Part of a small language model's weights: vocabulary 9107.
MLP neurons of a small language model. Each row is named by its layer, matrix (gate and up: input weights) and neuron, and shows model dimensions 362-553. Each number is 500 + 40 x the weight over its row's rms, rounded and kept within 0 to 999. Numbers have three digits each. A neuron's up and down rows have the sign that makes its largest values positive.
A block is one neuron, or neurons of one layer that tend to fire together. After each block is what it responds to, as a language model described it from the Wikipedia text at the highest values.

L9.gate1926:477463521577470474501514419441501573479564574520498500501523509612484511549502504528423558482516485443558550565485522520492503543455473485474495461605535477421438514582524530482512492501457573484469431528586566461564486544502507516523513481524484594503513494511529508500518559507515477482549430534540454451544548520471515462463481475487454530495533483451565451438497498484546523548538516464497437491474448560507527444540595445453439499468503540559442475484506538513444559538432531580452524464473501443442609493556464419577461541530529533513463565446437496568463494559483545510
L9.up1926:536480506459459490487512558462558547509503554504512484499500596585568479535465456491479487591532531556465467519555520477500422496450481419506528409513438509459510510508539491539495479497496549466437481540547536388468442521525483468482533516528510508519432435502539556509517524552493504474530476514507577528491556458498463386550443436480492490533532563406469518549468499531520470436514501508466515507496488552480573499571469499490503476516484522498495479545501513483469561463438546476512536442556522457446540553499596513459528422515528560508533473406440522544497466510522520491
Description: Year-span dashes. En dashes joining year ranges like seasons or terms (2008–09, 1591–1592, 1781–82), plus weaker hits on digits and table cells in sports stats.

L5.gate1098:523522470526537491475509465514546438504498578506477510508486535526538520475455549450547493469476432488491546528460452458452468478515492530444450457478492479559508447485455503536525598458503530470550568451548527457512522587538489497415544487483564542504494569496570517534482463452471591535508514502509435467536366565527487530498473465494525479507573453515542530509492551482519507578489514442468529497531522488508494568500471510524432452483512522560578523551509547587439502537490472475459498448510595565561507512514451414506500519476512547430445523557551485510500441501527470513
L5.up1098:488494470495481482550515470499583472493520543549460461518528504416510431419480498461531524485415436518542469491592535460499519520562482529495552434533529503509490455495474499464517515534489422490506467464547482512461544495554526536478472533512528527469457535453576507431457508541485541511488448497422497553480463467468475559468539484525448475552485489547487528501476490535464491513435496544556498505464580547470449537563476437569453477538522472463584478475546560544483529414522488497513508443458521484493482546433451423499565478474468447464472499533487519514545456453518542501
L5.gate1205:530534522476487559528646431406482503528527476469430497454503512468501510483540483514512563448470530460496495497489562526489481501569502506430487449442549498526459469496467520483552454522489506564466495484531427518553456518488520493535565511461494530479472434519476571539504460511520517453497509580479525439486463502475501530496533558451429399477434548441466514451558512506467484569535552552452549502523452507502520473501534442527483465413484525493482476528483415495480517492478507493461447532506476440477451498469530471539531482412520493462476385527532540476452473561493462530
L5.up1205:485412549481481473532525528555488496481571456565537472472593450516548478459508454482459524476527470544453465472469384483487478446482467542393461478483541514448507516495468496500526489554504481479534516479469500554475572415441479510425502463529567513455492490491518447511521523521553449519629554532463521455498459543547516501506467458521458509499502427485578531541472588533516480547488508509578458494606509482518480473464508492477520549440531539495487484509487482492482549448512526497464510522466489471451524425528505415468456453453527536452515533521505450537450393533490517424
L5.gate1242:464566454437535482490485485488520502526505507506463416472524447530529524439466464470493464555541527551545443536516521483466485549483513567485465479495475504530498466507441435481532469460543513485433473559507535428539427515527547536476458534450479511491500546484528557472542492510476479482514412440492515559475573501535506577471502509534526516524479481482487534530511550521510547419485492540504437534471534491442490466521487505559523422481500479486565459436471445468500519474469531545470475479505511509533497529512500484454465460491543518484457486518580465536458512587507506509
L5.up1242:433533498534458494489507485461475497520561537510540466504530496492488473517527503516520485519387493502469498467508548472435547522507430518501510441520556475526486427430480460540564534590449425507484458504491509523441525574488480468455504506463506514531478518415538527452497548482434466509547540480427443537454594493532512586499520567552431488474524553497543476502476433490467424479460375528433497469506436534492497538540439552544440475448549482586540480522516500502539548516462476477525489416454479399542499465561468475497480536426503538538481500444435479498531460548546529348
L5.gate1742:477430541543540452461520478510383441423459480547589438464489458510518544417485568456498453466478533568506471555507483475489563432502574468469509480533478511448544548503450479508533545571469486437565613569515499501422431603548552495430430459496445474531450506564458554537529506515484505490463438460557427487503516486478500482434514527508491528521528436520471562465492502483505452459581450502443516543493558538456484529479436541612471496476543524462542536512453572519451439417563543498502523489535535509550528446469574490491412502442488508456518562445455535534447474521506517542
L5.up1742:497456582480461532465512433520444504466507505490535490512526458550530535516485531501510613530577477515561560485527516582546506573476512548430437474503530492518545517506511475485565501459492496574548559542463590480482539497459482543526549473531604485503520547496591473520502485547431615492454526487491420461561549545460467554537522516524496471462580533530465451527529505526413534479554461528463452545489561461445575427565510545538450488543468508474544536573533531500425491509479484513547430426472441429484516536475392486428548501536530525442552513465568511448474546496472469490
L5.gate1787:442524519459470487453497521469455481522467553557472536512445462556553543519424460499552547459509502450390486545433464559492465517478556454373530546558514502497491457534567485443430473482472530499481457493456581460445445524518641426461469522484458539428489503528392485548481383517503475490552539537558404517409400495558515478466514517487513522463540497494549547486461466566543506487504512542517425502482453530455465516520433462540462565440521540526464480480513502440480500494407536500464510378552495554496446476537542410547491456489489497564473497482515540495506494444465475554
L5.up1787:471496442487524500539461510530517455494456537459506506530598488495560475453520490560489476484483540506489475472463658536495452458511561482426451496534457517593531520493493523507490528499466506477459556548494525479509489491484486470458520484405496493505468483409512533506576536490546475515558427511466587509486440447476527545543504471495494520484463468510505536443545419497531513452474487552516444509558434514511539534539479529473519450486490523511474499412484504503502536525536553519514528529495604485544404473546445493475510439472543557521449465509470484469455475411486555514
L5.gate1853:507503469438533486572458469597545412531486544495522516486503442571532535453525475485509541429502424484516442509545405453503453532466496446511449534511468501556470503527651426470498530495423524431490513561515552496539528470432445482442534483467489517459522494511480379469483509507529527471528491466480535578487509503511394539381477422550528547499484516466579520495518454509504497495534528488505511483555542512508497505550517535514527480477561527475486536417441474584441549516543524456509481573528530586476514542506452494482508437512516519543484511471493447550528559473512485531
L5.up1853:520455519442496472534495440535473447458519470448502417453465562454436547547387479528514486467539514552507490475475479513490554515515523507521552528532446464565559507521455527493503538547515535533448538489553446450475449544453530559570495478511468513480465494501410468475537526459446441466415506466476481583464523516449552441496558463438480492499468475545569474498423424537503466511535558466462536493528533566516529579613512535516494484527534546452485515519502453449440549450547520485531480386499506482487490480547529494521485523443526514577474490430417461522522513519440528518
L5.gate2068:477426502487475554553528530466491513509500567508452506492494536569479593507477456529509551507480495478531459521521517437484558505531493469544553439491506541486511452483513437485442511518505475520528510491504477483485484452426593565430573405530474459547496506505473512503542528431524548457432473550493485486526566466509493517414510485532416560615515477469511479526497434470519423505561494559569531478500534553482479486519522536524439405486503523531487555494410496583536465566458485536483521462468522511530452523549529576456415506552569496563471537501506519453448464457471464535
L5.up2068:525440539498558542544480502514532400486596482473434497475477502558515527501495491496572526509516524520599465508419519461517418472578514510439598502505441612475462563493570578464576497536499611474508460428458484486559500501435513476481488468518544526512445522476525436440482494519429471501530547476483508459524477470440497552487444432528479554546479508561453530473528514435557490455493507545458483545477546481486509526546424518401440518513618510454534496519461465459486495421548521526491456525514548473464478554548510522427455467462545500499500521541500533497493544490550564516
L5.gate2158:437525482495469423563486563506481433443428534466480455512399472512561571436461562452520459457496503477562492552503473579559480489512509550482482497550472515473556480520461548539590505459472536511480465509501540486504580504468567508485463553502579496419578536431527442467488522516494522499487560484467486537481505360472504492466550586456449505483465475481509530537507481511510529531534587501469394527565573515548438535560481485477475471496525560451609506557505528415439551548494484564512457434525563524463450506508466466490456505488530437526539447579469463470439496502501512505
L5.up2158:555512468478475439465536479511494511467510498475559539474567432521493520534474514473502470482425436568506498532418619403476494509507481471467511500507481546516495423556485543519543395585522546463420534553475525476447488501507530512415424544518511465441528513408461526521491539510472523493479485511492456519489572458511493495530471493469532476417548492434501534501509539525448467510413535528483522508521458488503513514548475524564507512488486501553508481494448506461484498516438519452516556509490507513510522523487530495496486508465471511521477498457501539495554571558473564490
Description: Range separators after numbers. Dashes, hyphens and the word "to" right after a number, joining it to a later one in year or value ranges, e.g. 1729-1811, 1648–58, 1974 to 1980.

L5.gate79:454497505508584518503509528542445458530506548463523517541452528603510465487491492550534517509493453529559531515504457525522454459497563514494491541455495561511516563526521458585528485539451525475503501443441521535482555487484554482500481533498459475546589535565537494540530469503547543521507445458433500513478562431506545495476479534513501536467463547457510543486518476491515518492417498457513424480488547452473469492525520445485479485551470496473463543456542510509496506500552505535540421486510484481512485427489404501573512546517510500486498502459486386510477459501491443490
L5.up79:506513614480518549448473513460539481521447442466531454517531591536428473430503484514512425434474480465461452481430464589458501459472570412477515559476523528455503480463559480505484533486493486486519533445506509489483526564455527525515548522505495497478451472410475567486481434501479572467455530489546555552525540511534561524491534510533559485440475486554434510534511465454450447445478488464429598486479551492457494530487505518543451488490485505542546516484534432411518467472497527513493482496536541473440453564519482470489561543526510517515476508441476472519478454491458493460
L5.gate166:528586498461532533518494447473484419551511478518501556528525556487497521494512441434505558518489473448511462584533592502560520526527419428480501563542478556489463488535490452507400470573546501469493439534466474444488499528521582419486576509510505550533536581540498485479463525494476554551505508460542447555431471463519516503528516488527575563539449538477502526507425494537518583483441537483477489503523485485552421494476515455502499533519517478487561481529564574489492534451455508519581537498475582499480549461480506497472513490505481478429549514539582469506418504529544519511
L5.up166:468519557505493510469460463452489501515517450523509541489457511472496478514532584508486529465512505438597514568528439548541457521425528457485480515481498484536473452425544481451423504426475390507451481462481475496573485528513431479567545459577505529492463524544517483536507493556486463488488437481489489577507542514509463573496503441482462501531468551461408509530541550425422526500550508410436516528506537537485446486530541577510489538478558458470552460547504555518461558510561480513532488430505557507490510511475507523480365564519418487525495523464486462434484468540499523538
L5.gate399:523471530513527504488473435539502440484542490507493445571505514491509420503459512463541560498546479446470525525593501478571450528471518434478495560567463491459515526463472495506474507557519449487469436466527542438512434558495538446566509448506490565492533582480522490537526539530525497494563485479611526522482481510541481529488503509513555494459538476529529496490556521440510559379518517473533505520476490502541484528510481508512481498494578511472509474464512505533512511526506497544545503497427505562510557472547512510572462448427447493488496559506548559516508498535525467481
L5.up399:480493485507514459535597463453513495497512486573530466435515482458548531559443462523461479496484463478539551446510482466519521542533546497488554481460518548539508455476543550509445509559492491523489513426463507562465461520456437473434463508539523482576477493518510511466463535462512428483463516428462499492518548451525419523515504518472555491513494450468530503416468548406498491506490491505538484542495426479506448475501496422466495634452481487466468549486524540491534493513490575466473466488530500567484563460522484430449515562512472449531499534534521476490489528423540561529
L5.gate744:568471570558473536455507519537466538486501439515478563474478442488429538500558493494470505496481491474567481474433474478508513493497489535457551500547487568538543539472528540494534499579547454395505461454502504529477536436480432505530479552531540545535498507483457494448423534428425476492550559463543531407497576466489552380497527528520436531528534486494503582452478474501544560491435539534492464521504453411472478484496513532477499497482542520511535507546500378594573506539536538503477470489541494548544469487519526520528414482446530502549569553500441506529542504510548519515
L5.up744:461509473522519478495481429465570536554487473522491455475540493556454463544472536517474508491536515544411470480541495499539552576530491547456385521560559499445521511541497434525556556511522515524542472536543487546429518528531483508519562549538477517468560463500457494518525496509502503532466505489555501618559512555471456503549485489480580531480482510471365510571540494489560462430526507461509461526439542500500479562464508457486423497550516519468531488545505490529535506514522467428459505512471491492469495442528480542515506454442552530467468516494562495493481528491468495523
L5.gate921:503542491529496516538513403525460507585505430510506486524492488458519542501472524520425568518496507497433440512554474441505541503516605562507438494525548523490504483480524550493488490439523476501520563499453513493472487484436551501446546437455555534505569516583521456500441517489443556490538512427489550535530462454501478592511466577493541515474493473427517514462493531502481474496422472468445432554494531492473538523522505502487457491446485467421466546495490445502553486520467483521499489472517594563505529507575482484559530492491537529501473492495484487495493471476526586464
L5.up921:532530420503489545556385419514517486525529479501553564464418476442466464445550472499463528435423537462554518578534583516477512493544571424497418521528426499443523461417517518521473516502455463512521503468551460538490511530480539474491505522569517486471490518535522473504472487545530487554528528451529490540457444464476559465537526489562506499488537517513475450500439421454524549502533457428444505473468458548513412504499433419499454557481523501551458531503554517560445567542569483478544541411505528487530519463496467455481484457554395439439565518538566528488520481511568488410
L5.gate1636:557454537468508453498574520571527539472434492537494510546494509473507538452410477539567536546553548469508454510533487402524547522493514495514527544446578580503482521514487477505541592506496440512480511441524472561539495494511511488475510539544527457502468498543529542541455475400523533481590536528574430590514434510541464528505501473476477422550408461467524559473564486508505554565451478537466475468535618537449527558527495441447452515507533501504501463493491460484411518504493523553516510575470458442477506490557478485489600537500470495482496465518562478505496461533491537526
L5.up1636:469535528415512486552465466507478510557487464551524605601471547580564477517488499443570522526542511453551498476517527557549494387549510429501522508492495479528529501492505470534530543534517497489484514540428504472425483613505467534507471505531478496581504516528510442553539521469486542518459499554538401501482562473525523521480428552444514546495523541587535524544498540516606477472477523480539542511509572530486490489506562476536454530480466506487492446534472500511524501507443491503509514510479506494580490488522490492452503507505495488504498562467473450501427469475518483530
L5.gate1661:436469414535486529531435525475537408458436502533558550536506491530493506427453544493543453511536453446466495512501516465508431468547599503470539467539531503503503499567551470440516490487477458459530504535435515499540521530540435524545569500515450469515516482485496433531534535469530532501490482503494418492411565451539506532529468525511488498514472485517470462484439468484558462496503460413459503480536474465452446437574564514537507521481509485481444563515521508540503473465495488483458441510487515504502517487481554618562498524490481495519457585522520488467357521462496448519
L5.up1661:587479455468500473460507497479530453418469470495492468474460542527483436418569490534508481458528505517461573516518458451533508453529536527479481505472505487468560507524549505597551531508483554455478469489479535493538554454516533526428480508544514534446460467522564553467489545484529473503442492514500512463501521526573492570501506560479586548491467516489397499484508541587549507472534493505448447567484516444507440454456522511535485559474531466445524517561450515494577490433495555503584565495442415464485519548502519525492509549472488558464570524468492418458534462556561462425
L5.gate2023:507548482480549488452447457537500533477468608434467542526503564471448446475496435488480529501482441502458494568546551421527516528451548439512565489516411490572433450595496474494518518500453512433407552535452537501540500568564524443481471489444506543527441585550475484489508471515496417583517481555532529562513470476500503488544472555475557421469445428523591476452432510483529532496557537442478491521517490420550543479543527491468501529460598470500527520530450487492492518517483495503501468517524588504509482550513417429501456461540481485558478515532437557512452478456483561502
L5.up2023:495491583510517436454475506532477506521484420504544473510582562493515522472469499474464524493504520477480433516444526465531523479524422468514455458404463504527450583508499446482467493527541481510463539452468499541431554542495543410497462476487540458555529595510514476586532518506505566422522492388560460507549539482472506397487525527460508474507520478509534452484530579519526537472518486501479480420523566440436491525493548449572496515482537483467500444524490444520454475504464602577474455466583568497506514439491482447577508451489529473477534532507460488380457464555583516500
Description: Head noun of determiner phrase. Fires on the head noun, or its last word piece, right after a determiner or ranking adjective, as in "principal objective", "another reason", "the main source".

L9.gate513:525487513529485487541556535531435449461477498583522535551466505496500469480468474592494451486525459430488528452559474424572502477490480452508536526470511532505471543511529422494553444501500525554520576440417502551468507444482482507526472551523536468448505499471549538483481465510547438454520457487489446493473570471599508521488478495511514497489502471553500520538451519452472456421452499468506495520516452467504473488502497477512514527549585512465489468509504515494601528426568607511505456540560489480546538548481409587533480427471487487437550564512523463507515516392543515489
L9.up513:546496583493476487519442506543490510550442491521534557450500461543595529547387437473530583506491552518478536432490512552466490455583436559487522459520511477475550493492542512453508471501488491510516494463515529473424502493506489490537525529495459524517515500471473463539524499564506475427479550479508486543445504531442506444462476457484570507486448567467608507496463486510540538487477492429448516449509551428463459563479484494437510453542480456520493566527423542516519521484461374434500515436522472479498455584543504484546576500468494500479481533496525498514500502436483388573
Description: Attributive adjectives after determiners. Completing tokens of evaluative adjectives between an article and its noun (typical, important, unusual, main, rare, biggest), plus apostrophes in 's and contractions.

L7.gate469:528475469476476570415430515451494493472547473515495507517446483453517601487527529465478532521558462450429503558448523485461455497467474472523473492473493481496405505451493494520536479475482552551493524462490518468492516557494502575516470484511475509528569518583587503534481500509515481441479473486471492499448471509533488482461537529554526546504484486546518540467408557509447523561503518511573489419456513428560563500497487535472374458485589534571486491540467538472504520472432507531459444499503532531464486521516519517489559535549533551402448486555509461557431532599469422455
L7.up469:529472473455536453509503514583566462554411469530505448522455501504540524446529478538502517491480521541507539521468561480492556482453533501477479543464444534497511474421444527539432494543470496482574525529466462497534581485409588470518557574507490489531538520554453504509544511464519454472532529426484474482450581468426505514498512463539443550459443467496523465517429481461488560537501501426515523464513523506496484509588471476572483447468482452436598522429498521507520557555495510498500509474503487416535493459473542452566518483441492447464500440480575488528482447543498504507
L7.gate557:496539445579519574606529406510519486520494491508427586519463526518511477528500513526528569518455526473512567524514518430544527495530509486486468589538434553560463453513498480517482545561506517541479474501462479585498460521504540484481510535476496503579523435528494442454476548493495412412565488434502465486469475511546443538516435549543502505498494533525466575453542512487512551547490533388518418561467492462543460548525505448481529512411538504504537471525537593507582539579555546455481475436441450507520518465470424436552507558472497466531549515525550481494546480470513540519
L7.up557:548439492559468555504500523532433553462423508516499444518543445519515571517545472550510534499460574499464528466515523498551517507530497514486505549484446510508546497540541518525522468525519543569473529440538536432503525534505495485517593458500483528532534591493555513493510507472486496559523447454483480528603477486523499466463442538455525454478437497470518524560493460476497459576531439390445507510460527496559437491589501435458546507542472472523478505603484495451464495480486444516521450564517623533479488474557444433530489496561430523476468463504444454454488513455541481500
L7.gate789:497511491449588551410558478512516500532486554513494514542516505528505480467501526456511490463457478472502461522508491494566480554491544500442508447426512468414459555424502462574528517518517458501464525517521501468584479525493496472477400485537535505515575484533472499468489434421513461499555445500443483469539430526488497526546496509469508559468462534508462479456526563511525465533526480563502506546559495462523467551511570435556520524496544653491516477565495473523419522606480502529487467514478463544522524442464550448524553505498497525479521504496540471495527484486582479491
L7.up789:469498496499500499448496547491490482493447465569460536500492535522503523448513475547523561434443519501535511457455509556471556490530504443513487471466455537530584466515465526498507562496446543484532591541539481426465515521556463560462508495482625462513431554412539594504418531464469497525496559448563508547518533440559470464521547490457459481536493433486496452489466516559492502455483430460446530544561428559490431492516455463493544501567453550425488542525439526484466496522498449481594485443544486440460490441521491466571533504453458536369483499412456475605425471485490489440
L7.gate943:559523533499466534539487570469539554524531541451513499470501503464520460483492483462554483505540519544470544538569536521556436524483570526451523435530392580503451520487464499574543513510493494538518562477497492520533522478573504508460484542504534509529533547524532548462506498428421527493520498527485493530485410513581465497524592485500542443534465442446466523422468445520483521471456489508518459459526581529503441486486531512478564520459552442547547447542471395523506460476495508551494474513439536536534565546519471503525492494540467528513533451605474459464525595516514527511
L7.up943:535491483472573576470468490506428497524463522490455568509455472520558523549506478524471514508495461520499498423482516477498456525541491513521483492538516474441575455535474481490460517589466520497493525506468552462499544479483469427466559516497494484455452494454575466551533446492518569532440477561450476448522514386490558543472499452444562521502528501541495504480440424559543527529400566518406539435499546476478479548570583508484486484461453443439473441554509499547483485464448547498533480502449489480451585483476528485489494547521503480390449479477542542485462455437503470506
L7.gate1290:491432521503496511455492424545472504506463499521481485463467521447507541533477548508520455515529511479552516478454530482469467518438597469475499509544508493509496472498506490469452513546522485519487545461478478454525521583546492513456486486566536515560563501444545418504503552524492599514495469459512541576538475487497474532562436517556496475584517449423524485406573460470475499598443490479506509504590466412416481480432486479578611517487545476397592493562419489455515413474541553497500543455425486508475508484504578473420512507482550532436460504426442469588457452513456455490
L7.up1290:559448551517562492520509492539462546466538488553535464479535509497501417507545510608432540527502528465500411528530527486495514497598539467395504495510532545429520421458465494428436509506522451534477508437504537518511533526520459566559459511494535546563490553530578509531487541508457596506494498499421572546479498517586460447483575441535466477554538496490467497490501453481493459564425512429520502496508530494477460498615479507454524448366484477446544446514528464559533509508467557511476473501474428438453492535524526513459435491513506466493525515499537472493514537515510465401
L7.gate1777:424454486485563506540459551532486566522440497595388512453561527489458499540481495476466476459471450547519525421489436520484449457503487495538387540429527564521472532541466434580537430478553582487423577515557513572515528466546443498438544479527484512524499477581520502501521403347521511514485478485529492472547531510526480574474518446580490533494465468542481477455515494483491500463457432485524506578567482530441484540431530508493466489582521463467460455504486434477429471564509508491455487519488543471487481532386513496578428459499517487509488448500495482447515525518537501523
L7.up1777:513447465439440481537562520543519521455470471525501467409495490530516521525465449537475517510564498573565501498495505502520487414538502582418488467553506501558532502462486477469538507526539539456455469460490505460502460474505493510462480505463539529437522490535499510500539460451523552523531512543504528505549446451415508490505492505544565533531582496477436465476521511471486512550506522454545538458554461439471581435540538479480457516501457524546533571538566463500468522511594458486440423481491488551524481425474492552515563426474565498463571597575502581443451479485476376502
L7.gate1962:502533544559531485384481508479553497515458535486508503583462531541479533490501526473515517470468479445526568477564544458482459489468575515414493524531522530506479463446571472551447514476501550540497518532484482529487494482554512421491555433531463502556558461527522480521439519482569472460536467527451479515473507432568559502570517477501575505432513510451476525484538486481575448563491540458468544492483518482470516518501556459422573468472617553471554423519519463396513515521429515495583530555530565532509533549467465469580482466501533531484495483465518466438475466405477501527
L7.up1962:499477519523493530535392519537549481453517470475519510545488565488416525545528502482446512466531470562527514493516578500464514491472467485529470522428492532564438486471491398530477600439445446488435521539536528596563493487464499534455521491531549421524493534506545416509417472453500492510499508501476530497533413467445544417522493582473585491459445457544481446497509457524504576474530514499516446494467457515469556453514516523550476559462482479513510456534534502553533488519509519401496432464532449521553542450560525451462530540456503535513535489503513476497496508481429497489
L7.gate2027:582417489429533546507511499542490497409503561524463472534454509503447484481507464598524583476479552466463562513552520428556521536403409511481451472515439504496499448533476483605477477475576503544479428501468468463503511474496477534559446486492498530527548545460436571580467584503447477503505512462507468495519502431550483509584452513496507575520489477506418515407495499535463531521465533499516534568577491449499464481431507526501490517467527574496543541488530538546475507537435519569477546481539512485448563405475480473471474543467458488532533488498537439498519511477502502512
L7.up2027:552474503510531490529516554523559535466456487550491515479464487427484472474483516473478402565481540512497589554490432493441472449577512404476494455575494526511530559489540506545528519507534467527561474525472454572507535571494468500488556533551588454492514492520452392456493555462528509531581476522496492555535493570491519453580487514495497364495483465518508466519500447475473497463526553444487505517519457443580552536526472517516453466569517569488534571493553527530505538486518436425467522467515539476516473480557503482463483546531521512464519544456503462581513527587516460562
Description: Purpose and intention nouns. Fires on nouns of goal or intention, and heads of purpose phrases, that expect a following to or of: objective, effort, aim, desire, in order, in response, in addition.